Part of a small language model's weights: 7 heads of 64, vocabulary 11292.
MLP neurons of a small language model. Each row is named by its layer, matrix (up: input weights) and neuron, and shows model dimensions 320-447. Each number is 128 + 24 x the weight over its row's rms, rounded and kept within 0 to 255. Numbers have three digits each.
Before each neuron's rows, "fires in" lists the words (lower case) most often at its 100 highest values on Wikipedia text that the model never trained on.

fires in: "to", "ifpi"
L8.up1367:129139184154067146087145147109062114126104138140130160134118169133130137113096099121113139158117114137109104102133125145169097119159146116140158095127145159120162107119146170081137113113125136103121140083141121155141113135123136158123092128135116161158163106130142147134125128097131129148181184130144156152126132139126124132138168101058114126116159136126113046113100085131145115107123

fires in: "in", "from", "of", "to"
L8.up2081:112081110150140132105151128114129125126154139103131131174127128163103098150136146090117124120134159090109059099135097110143112148116116190085099138115138153067146110113134154134101128101129144108124098120135091135143070173129110120133107153128146149202131125107117144143146166095129171114122126080109127126126117119163118147149127104179081152146078112133107114094112096165147124153127

fires in: "to", "of", "for"
L8.up1829:103088074138114149122140140107130127149134188128132131161149154131132097146106139120099123110147103153159100146084116165079148132109147137157071128140143115134136128157076161134143138114119120170115161131120114118150145113138091103156116152120147129155152150175172161158160081136106148139105092123138142136079123161118115127109126101127115142148167115156144136148122125116126140156133

fires in: "are", "were", "was", "is", "be"
L11.up854:172147134103109146133153073106161139098150131155129113154121155158092129115139104117168143141149151143094135114143086137156155110130182122146127129113103139133112125089157129104180170173114135126115137149137127051133096097110154120163164099100139118077127164084115133101144094107163118157139168116143120129069124092146134119128176198108097157119086122121127109093107123186105117138149

fires in: "the", "following", "after", "of", "s", "to"
L11.up2295:109137121166166134140193091125112128081131151086131110091132146152123119089127169135175120095121139130147124115136180125142133119150114170124135081171141151090091130124108133176149155168170094083152139139133152103094133110137131119123143105111129115121117140164176105119095115143146118112107128170155109109140123096138119102120129124140086097133187123135126108119115176144129183142115

fires in: "was"
L11.up790:129165147136135071131097129137142145166135148110104110111132162106155124136155150147171171123138164115123150093109105138087066108130130141165152138136132130136096105162093077108144151128157188104107142169073128154120150143128105091119137135053169127129109127167143143145126109133112115145147129139104111159080112150118148213176123125111177102144138149123153121148092139110157129057156

fires in: "in", "at"
L11.up151:116138160176130118068132112170115095139145137132132156160124127125148149137139127140128122119129125179138122213158137123162130076135112106133118143114101129132144154128135094156128138118129111122149097152145139133129132114123166141109134117173147123124063116108133120028169142158095150115143142110104130134136109150144162106101121140181105145168199149111101172157101114150092131066129

fires in: "the", "had"
L11.up1947:131115121063148131090053113099137111136126126108102108166098158149150176113072122071121162130136158167120124121179089127157107128160116132113122138106177123096097120117114088120134122142163140152122118109134119124096132121140095179135158086140137128112154131166152099105121134129160114139131136154112117124147135117136135105157173101116133130164114113133113147147151132133094108183109

fires in: "was", "only", "first", "were", "also"
L11.up2165:130086118156099107154137130131097114100127156094109141148113130137132132156139132101144148140104133168129132081108128127125120094094142085082144139105106122125116136099098137139125118167154124152189093151120124114156121168110110087136159122123153132149125117116118159136126156094131091179153103139068114145113159165149125136110133098114099149129163144137165115138128143084110123108127

fires in: "to", "i", "would", "you"
L11.up1102:141104106100102096138125162153133152127115117156172138138121079078115147165122112106141127118150107172125163145129169161105143116131106159077128084160074083150082127134131152108137096125140113142112119115117135155178162134116123138145119092134157126128142140144115101080126147086122125110168140126153147111094133094151174133146113142161111116157130156099121146145099135115114154147137

fires in: "with", "and", "in", "two"
L11.up1261:162075126093101068122110121107074098117127124131054144105124110113127143135161166142115141121085108131144154110130063076081127114118113147159140096116150117149102184116087131165122142117138108132174132097115130137104129111200161127111126127107131115102148148146106111128125155122103133110131131158120058104113097137120149106126093140138155161089132102142103078134152090136145135116153

fires in: "the", "a"
L11.up1127:096119103107094083156136127159074103117116105131133197106139140104151133157102124085142154143125127141180144100151150120097153140146141107133147102133150098061141152120144127128144128114102112156123112120132124121144137137172122172102164155106112100128102143165112097150113137124121125141119143096125133125162080187107122097081141147106144131090126129161134142158154110122159115153123

fires in: "of", "with", "for", "by"
L11.up238:117140129118135103160142109103139123112104155101101129096089104139121148098122142117143123112144140128113162163086124120119134157127145161104153133116108103154133128103098138129123151157116132085126137112120099155143115079143151097122129105089131137084170100118149093098099081116152127126086121115117123141134151137132066101045127135140102158181085116134124106082130166130103152103114

fires in: "and", "for", "while"
L11.up1555:149113127122176114122122162114117135118152124094141148185092079134089131133130098109133117085138140132122123066126157137130120099124158103123116118145106104102125139130157162168124097146101134157122125069144134097118137136102154143108122123139144157102101130123125126141159120111120082127102146121118138131098134140124118114130138111172154125125123125110119129143130133138133101105131

fires in: "was", "were", "been", "while", "8"
L11.up1975:143127165127165106104179122111112144131123146108082124152124133155107078155155179104147105118115132130146092105151123131121087140119132119127135099141145115136135124122121130090128163091122159120130118138122109123152113119103112109147142122120115108133112136163117173091129161103133107112109151120128176158063116123168135143144154138107050126116150147110077119158153154139157142147104

fires in: "on", "to", "in"
L11.up1246:131083123120145142144114071109122113106167127157123106189104076106129112111155143122096156085123119141184131088140145122126176115133136131114096134121142136125153140102107103144139095087152113120086198105122081136084136126113097089134102128059138081143133136115116134090159126107127123153187110101118113128142107150100113147119104091125152114140106081081133134112141125084120155110154

fires in: "to", "t"
L8.up1654:140155102114115098135161101138061118088148102159163124152145164142091127113121117129179143118136136153157099143138121154102134102144136134125129149130116147136171120097063114087137113112125133110119098127061136123179142116179139143145134098137111088133141138118101104115139129153170094074156106124146080099123167145182124127158143135124102089129140105097129093149092122151158119142138

fires in: "and", "to", "was", "for"
L8.up983:141154114136120152120150103141112126149127146156138141146137170080113163129073186154164146140197113112161152113114103103159167162133186190056158176131118150138133127144111095146135068146125154126140109139127062174080129152127148080116136126098148132114141155137152102131112093095150081128117125130109133118106124147108128114135152135118080105095138149129150163083131148138160143147187

fires in: "as"
L11.up1331:127104108144151128121166151128106176109154171113151112115097135135110141129143128181149189116114128132152136133151145147152149120109116119187109104134086123112074128097168167132158157130114150196138162153106156132078142129160145123146105138084127124125132096110089102130104138084136139123160123168131106132125161148175109115117137082087126110124101140100113144099126156103083140128099

fires in: "these", "the", "those"
L8.up483:153120102139109159102147119121117149114138123124093145135113109088107106148103116147126167135108103130101133143145096135135085113076175108104095113108096115123110123148158131118154134093108111119124071165150129134119163121082098114110142091134117182136143147174115130129147136094158128147121134144170131138117094162102089127106141105130150136109150168122151123146085132119090106127135

fires in: "to", "not", "t"
L8.up917:120126095118074131133099123182134145144179140137101126111142159117112116131119098155134106101129141120145145148131125102127152109165127159142132095091114139116111113111077140120153124132106147079128132152136087114134122113086172098132127108123105106109137165116123124131149166138144110088132136110154133116121153161123142153120134127135078120116149146140165131128129096154144127147153

fires in: "of", "to", "on", "about", "between", "against"
L8.up398:102123088062119126162159157113133141150159124150125131142122135189109107100093152136142107166114130167126117173104147145134155139089127155130086139109125127104135132140124129125122140105132134139141150159141137090150088130115139116110088130092125107146157136070112093174102113154134118116083147083120131117117123189103097088124138124170142164139077132090112135121145114134124091143166

fires in: "with", "by", "for", "score", "weissruthenische"
L8.up1290:076148125118139125072164175158146115117134130093160144135141157142112082137138125141141111155113153137132101118077141109118135132136098119142175111124138115154144174129150166136132151156114142106105143128141121113150138150173144151136133120130148127092144131085119134116120108114165036143088097125144110155053112139124122159149167125117136117124126125127132187150149116154136148128090

fires in: "s", "the"
L11.up804:113132124166105132119129089144132111107122118145109095158100126095120158100146137152110133128115107123146110140160166140153151152121131120118106119153177109079084144119107088146144142138120102126150148158127104152129125134122122142129108102123158128141161117134131132068157109101116109115098117117177113126139111113119088150116084131175147227134075165149110161059128139100112137116119

fires in: "that", "to", "this", "since", "after"
L8.up2290:145112123154113152101085145160112165156116126097126162131136137145111067159148091133136156165135104144151113171110173099163126093147114135150133107129157128175145147182137137133168146178100127148142145077151083145136110142139145132126086124111135100136084111156139130135166136102198126143179141130132138132100129132128130095122160108123130114130145116106136144129146093166133091155138

fires in: "by", "same", "with", "using", "based"
L8.up274:135121147110134104120112146144148161152141164114121110106110124092122121121113153150104129145109098097109092125118138127126127114159141143071195100141129128153095108159129123124128131164128128108099135147130146103073147157116150156137135150112109139129143155095162150137124108086105102155114160103151130155123159126124136118128138140117127130141128131126122097146082124133089146160165

fires in: "his", "of", "her"
L8.up1768:096143179105164153189159115135131110160131094114127140113122076163094152175124100133072116135151123088069138148173124144110136154124100102187113126162101190096134106146152112142141121154122138129177153145122152135153101070114127087091089151136131103163107125148122131102164124117089112124150123148154130133140123132173169148156060123102126139135091146151068132092177115149150104139074

fires in: "and", "in", "a", "with", "well"
L8.up417:098098092075110160100146127140148135098127124149153134106108155157108154118127153172174144174121111194135160158120087107119126138139128184129118125123084084151151158133153081141098129129118095112150135118120066136092132141188128139135105095097168143088113096119091148104123067149147136102092149081122134102120089127131102077164115106120091130147152171151154108151106156101148076115159

fires in: "to", "can", "the", "he", "they"
L11.up283:101139097146095120117141137102094156110133120121119173109156159109114152110089150127160131092068131156139099119119124147129121124143080133105176076118095108104088088123124075117122135129118141097091117097114109114169096149135136125128113129116128088180165103154142136116120166140133087125092129123111077131092133141125073112149116113135114145117154117100120119103094140147132114104098

fires in: "county", "district", "s", "high", "state", "raleigh"
L8.up342:145133142110115150113133075139091127156131135137098128102109133141089143120164125142200164150117119124080134100137094152104119172159131099060093117153137141127122184083129132146183135129097104110172167107121130146126140111147134147121149125094161123118147138124132109095169122180159127099126138140116104103104129142138150153091150159128102141118143128135091132142139123107116119128111

fires in: "to", "of", "for", "about", "after"
L11.up1949:120135134093138138153107169155131104128125096118148163133142126111122156161135155112169129097150121122112121158126122174132120132164124135125128128104085122098091134108119136109093116105103133125114105107131098092092149139120113096124138111134167108153101120158122129168128093146121121109127183084121098129156089157133107165131138102135153162125100093055159136130164122139143096131115

fires in: "in", "with", "from", "for", "since", "due"
L8.up445:123127100160090139112125134182087155126130096119144096100146137169130108117189131169143147144116158101127138121118133099097107120136124140119145118119100126163091132119131130163138094129099165140135134105110155116136142136139135153116129101105156132132131094133130117138092122118135080118185126120144137121130164147150110132172130087132152143123115096102106120140163138140159185106158

fires in: "several", "some", "those", "number", "many", "special"
L8.up1566:162126143126147137122183094097136145095151127133118113131088116048113120114107087119111135123142128131142133169128143142079130127130118129164139104165124140120134180133136177127125131097098113150122130120103118146089132128132072117113102118121129101106133153152094093145149162144120133123064146132111096162120156141132133102112140126145099115161185158119114149125171127135141167131120

fires in: "the", "its", "s"
L11.up453:111165111118126136137124102145120140143141121141097119101148110136134159123129119143106132144103160131114139120089156114118084102145114134146107136092118155128106127129124159143161148112117143125126143148095206106133151161077118124157100123123143133142120133141115113145159100159109162127120128127086131125148170118150127077109118116104144169105100112125116130104138135129169193091116

fires in: "had", "has", "have", "was"
L11.up1300:122142145142161156207157092174101119105099205132133144159142126153124122102141145150105155119089146092122163138118128156134161146133111118151118153117086112113132114170103111105099134113101150158119104141087123169133126088152142138140133136138146121121124100129133111143137149139097178153127103148116103098152143166104102116122124132106113129159104125129178143114142088115120133121124

fires in: "it", "that", "company"
L8.up2133:131119078129128153115138102099115153145107150107178139115140111133122085160143110111135119149127113108174089140163095142166134157133129109106141085170117111168123161124153146182124126110120114115145136154152134139119108186122137138113114089149108131157087097190108132148115149159107120135120130120137083149122151100123141167154157121158130142104131123100138118181140130139132181106119

fires in: "at", "from", "of", "atomic"
L11.up904:147116072124156127102137141153155110087162116103106111134094107160114130157139104122136113175125092137125175139151137140128118159173114135109140172131180137134111153119142102123116101129121120158182120090133109153145123118095113124120179104148139147149155127131103115130140126138172117168161097173128153114109125125121126134118129128136148135116076100100149142140127139119080147123084

fires in: "in", "to", "began", "and", "as", "started"
L11.up775:112115081125120129112157179146130151131130137114129169126125125143118145116132146120142146122113101100136136123119112125108142121130115101143152163169079151153137133088175113113101169158160114108123157120129118158105207142161110109147112150117106100161146146170111146136113085131135158097077155115152101113138147123078151125104154174151151129161148103130152107149099159083118141138114

fires in: "from", "on", "to"
L8.up1235:142136103131165125143135093139146119106097081146176117154061154130176141158107146124151099139175156107135097141085125121123114139097114127126165159155071102139135154173132139109103111103115150129108103106124073141165116122114122145179099138143058128108118136132151139140130117124135138154130112152128136141129118138134094100135175180099096127096081129165145122152139138188145116126120

fires in: "to", "would"
L11.up2131:120119097139084120120099127133118179072142155119124136142109122131111129143112126146158130131142099105156130122118126156100130157063105149099122084083140153190134150123084157124110146129118144134131097113131128125130083124120161110115120100143123167133100116125091130094158157180143133181120125126109130102143130113151124099152137125118140068163153146110134101109155121134153130128146

fires in: "to", "would"
L8.up1224:087126169118103135131151114154065114143112129134132133137100131138108129160156071133203147124179142147186136121150135120158116097112147121148129147127126124135129158113118118116100141139141163112142096141103113141141105153124114188106111124136110146120076208121125117144125130119077097103151160127119125142110110161184092166116138123070078079091122125101149110149131140166145140104134

fires in: "to", "of", "in", "on", "early"
L11.up1049:119134112122116119128131153121138129131140106128138110106166141143111121149157083164139115111121154107101175165090129093105115114134089171164147121141137130127066164150129146138135133157122142089125123097150104189123114130120125127116119136107113127134120150101151110134168123132149180090110129139148132127141075114126107093112096140120107116139115161126092121113141123092095133145152

fires in: "of"
L8.up2070:139142116118107130128132124159117123156139130116130132104099102144102106139118092079131152140133134140147122141095152148118133133125119077122126135124140152161197127058122102112097107113131126128126158128114115127097107138177127145108141129108147115140074088085148103103151126149092107120158121143103097141083112153097159101091138154142139115151134095150158126136106119106073131120150

fires in: "had", "has", "have", "show"
L8.up374:161172139086131129148148107142121110142129136162123136140142145114099176138083115111175121113114110137176135127093116144125125127123119133103124119147120110125147186147059111142119096123110121096167145143101117140109113119118116149103133149106137133134099129179134099084138101164106161153156117088120131125078134136084173129109143114125084107137143146154147182140132157098103120137155

fires in: "the", "and", "a"
L11.up594:164155116137118185142111142120173150133112115132140151115127102130133086118131142133146124135152154093139141133137125117142078140094110135188167136151147130103149132128143110123156134100120105137102144156172152125097121091118142149132083139146139152120059123158128135137121107130135146146145143089169098116141130176104100130137180136121155115121173169155140131105120134139071110120097

fires in: "as", "m", "history"
L8.up2009:158155149123147118137100184150082133165130104105130140133152159150118122138172147138168124134159105061107100132090122106110085130083145088126137101142095090163123117129132151166087177142161145145171167103125115170089114154128105123101130118108175115099120154116086093126135120111144120163128107125104164136150139124133118102113115124110131154166142114163104143112143134104119137119148

fires in: "this", "the", "a", "another", "last"
L11.up1046:080156162122125127163147103100151125121125141117143112107121140134142113102104084104146111148080129068136138170132141116115076091142153102114129117089109187126112153117102121132136134112115119146095164078104105163080097143098133085086120112120192125116136142123116144123149132110138123109142101157193123137170090121131137161106171112148102139155107094165134113135111082164074117147070

fires in: "from", "with", "to", "not", "as"
L8.up2239:091122099076108145115213157105046161153142186113130113167144080123096133125111090115127165133149179132095126120116126148127115120129128104095114133088105137132121096138122131142122120114143120097163166147100128124098103169122126096149151125088091149098141142131155139173143119182126112166121119098098170114114094090098085117116101174144089148119195105115131142127129160184158143160144

fires in: "is", "be", "are", "was", "were", "also"
L11.up1316:112085166129070117167125135139125121119122122127109138099101149091141103136117141144156091184124153107128156104112119164117097130130150077066128080133060106107080152112148115103149112166164085139118152106101115123124138135138102114168153111125128083089148176151124146170163117121150141124179089119144158143111097111126136112103147084149136160136149149155121123168100121126111118113121

fires in: "was", "is", "as", "being", "were"
L11.up1115:123134132131087080109145102125139118086108169157093181090110161137140181166110172126121151120082120131081099133134123122107137123159126139146149090153128143151120137149127090156139142148135117115133113153122100117133147167146111150110194152072116165117152128143105113123116126101136134119131112105113143122154094130142103131157136093173109131131146144156152131102128102120157109111143

fires in: "its", "of", "s", "trips"
L8.up1222:124159105140121135159148148117161184116122115113141134111186104122126103151120140122122124123148168120127124116139124155103162138157130091150123145089104137116101123111118129129149156110138118177115157104129115132107150111128116103144094122130160120134128110115115156173132129138107118155102141142136153133129173106146121091051087121137149166121138084082132146119106127144120120122102

fires in: "made", "to", "for", "early", "of", "more"
L11.up1954:111117138126133118121135109174102181130130144121146119106098101123168143108112137151099153129150160114128140128098138103111150128155125116146129155161120218156110129134136137136130142151084171115140128094125168175108122082128127136115129122126144137138108117125160120129141115081133131077115144116097167155100141142148142104123150130049146099133097095115117126125156125139124139097154

fires in: "in", "of", "on", "between"
L11.up165:122132120150111101112146169119127116137154148107129119153120126131117122154125103163176149156160149097096124122130115082118094120115124131125133097144128123148156108172109080115115126143122145117096096154086142111115132124131140146151100149122149151097099151098077142121113135090149126180182113098115114113131175170133128067081158136123116086103169115137114154116112139115111112125154

fires in: "a", "the"
L8.up910:129162173102091164136127120162133143129126145091108110134107160119136139131117114153115122095145103163182121124123133161145106107164116125138131120122139097126097118151114112115106156167124113145153106135102164131169144125096123101146130085126102118156124128152150180170130061134138133119075157172145125170146136158181125113118130131138115163113105129127119124117094142155141156142094

fires in: "the", "their", "s", "his"
L8.up172:120106058092155126147144089155112143128148146134142145119116117120130137115140101119138125173154114129156164143165131131134149151152153132116127139106133164117113168121119151123117180148168093145169158139157127133129139125113153101124099165118136130119108141166139111140074144135130138135133137107152136095119138156120136120122121116119160135082103109148128132094104197150125120131140

fires in: "was", "is", "while", "of", "during"
L11.up1810:141111135143172107134140132141178107165103166120098100140138108135099122139139136111118159151110144087067176117095120075136090159084129149127123132101114126141122128155138128131119124158121125144146087146133127133124144132113102103096130146070127121107154106134129103088113144094088126097139107118138152132117126074170107116075104116123153116136114158129108096111114153159153155118140

fires in: "a"
L8.up787:119085159097101111165117128112147138150133126115138125123103138107127120128097141159197110131144143122154117137159130114129200159139137152113132160122111114145103114193120101134129121072098128153103137124130158131140121121108137139178158172139087124160167131151133148114146138152119152132126122113116096131136128104119166127151129104093119191101073133140079149124128092138117136138114

fires in: "and", "s"
L11.up842:087107134146155158132165108107120142116152144151096110127132153172108141088185146137103126104109099136083101138134090131122097158102104144105103134177127141110112125137126074190121138147140111105138140135079134133084116111104086098067107119110139140115093155156133148127108097088159136117150078119103076095151125134152117145191135127136146145147095170114123108128131114130145171126112

fires in: "in", "for", "at", "of", "won", "led"
L11.up2286:138149117151102191114131140171113133122096116119108131110136100097106145134141091117151134152152107143130131164099145113109169163137117109142154099150140142110093185155139105103153128151111127164125147120123093144163145135100156124137143129122134125179182113183136112127106121116133121145151128120152123124106103120128098120100128159148123106098115154138142135104112154154167101143125

fires in: "born", "died", "married", "named", "as", "sold"
L8.up58:134086142131185146127121118101096150146124153113118131138155167134149135132123130096121132124095135107088106135183103138125121100126145156138132103105071098135127085158137135114118122112115181130113126150123139114159127086113169145171129094163114145085122118148107139129119131113130128112100151171133097130113126117149129175120154092112094158094149145113087144148141118167131145077116

fires in: "as", "year", "date", "days"
L11.up371:112113142147099150155157113129104128142129146160127159137118125178129103113123111181170154122138153107174152129128128154156079099105149150109108143090128111129150127115159161163069117127099119114149077126092142101094110104144166090132140153129115164105134105166089124119158102105142121133163112106083119168127153145105092144120138106150135092107088158142139113143169098137128172102107

fires in: "up", "later", "together", "down", "comes", "out"
L8.up613:145109103109144083108154124123123138127120074147123129105118117121184139130136119148163131112107137178117119099129111152139115137110159105150103141121148130184136142133167091149143153139122186094156131109136131114121158130145097128147162110107166144149144136114137130136133116145124120125122124205131085100080170094149130098106096105139137189104067124115115124138130141131147144128126

fires in: "to", "company", "matt"
L8.up2232:147136136122103108178098119149129128089149163119168113096164128114135110113121120102157120135084136157138148134152086173135137118130113124107129105154123113103186111142129151117131176099152134128118086106124122092078101124159103123122133132145151111108138136157107164180166128166106170160131099192138147082129155110143116141122119151116076127125175121102139149101125123117141144164115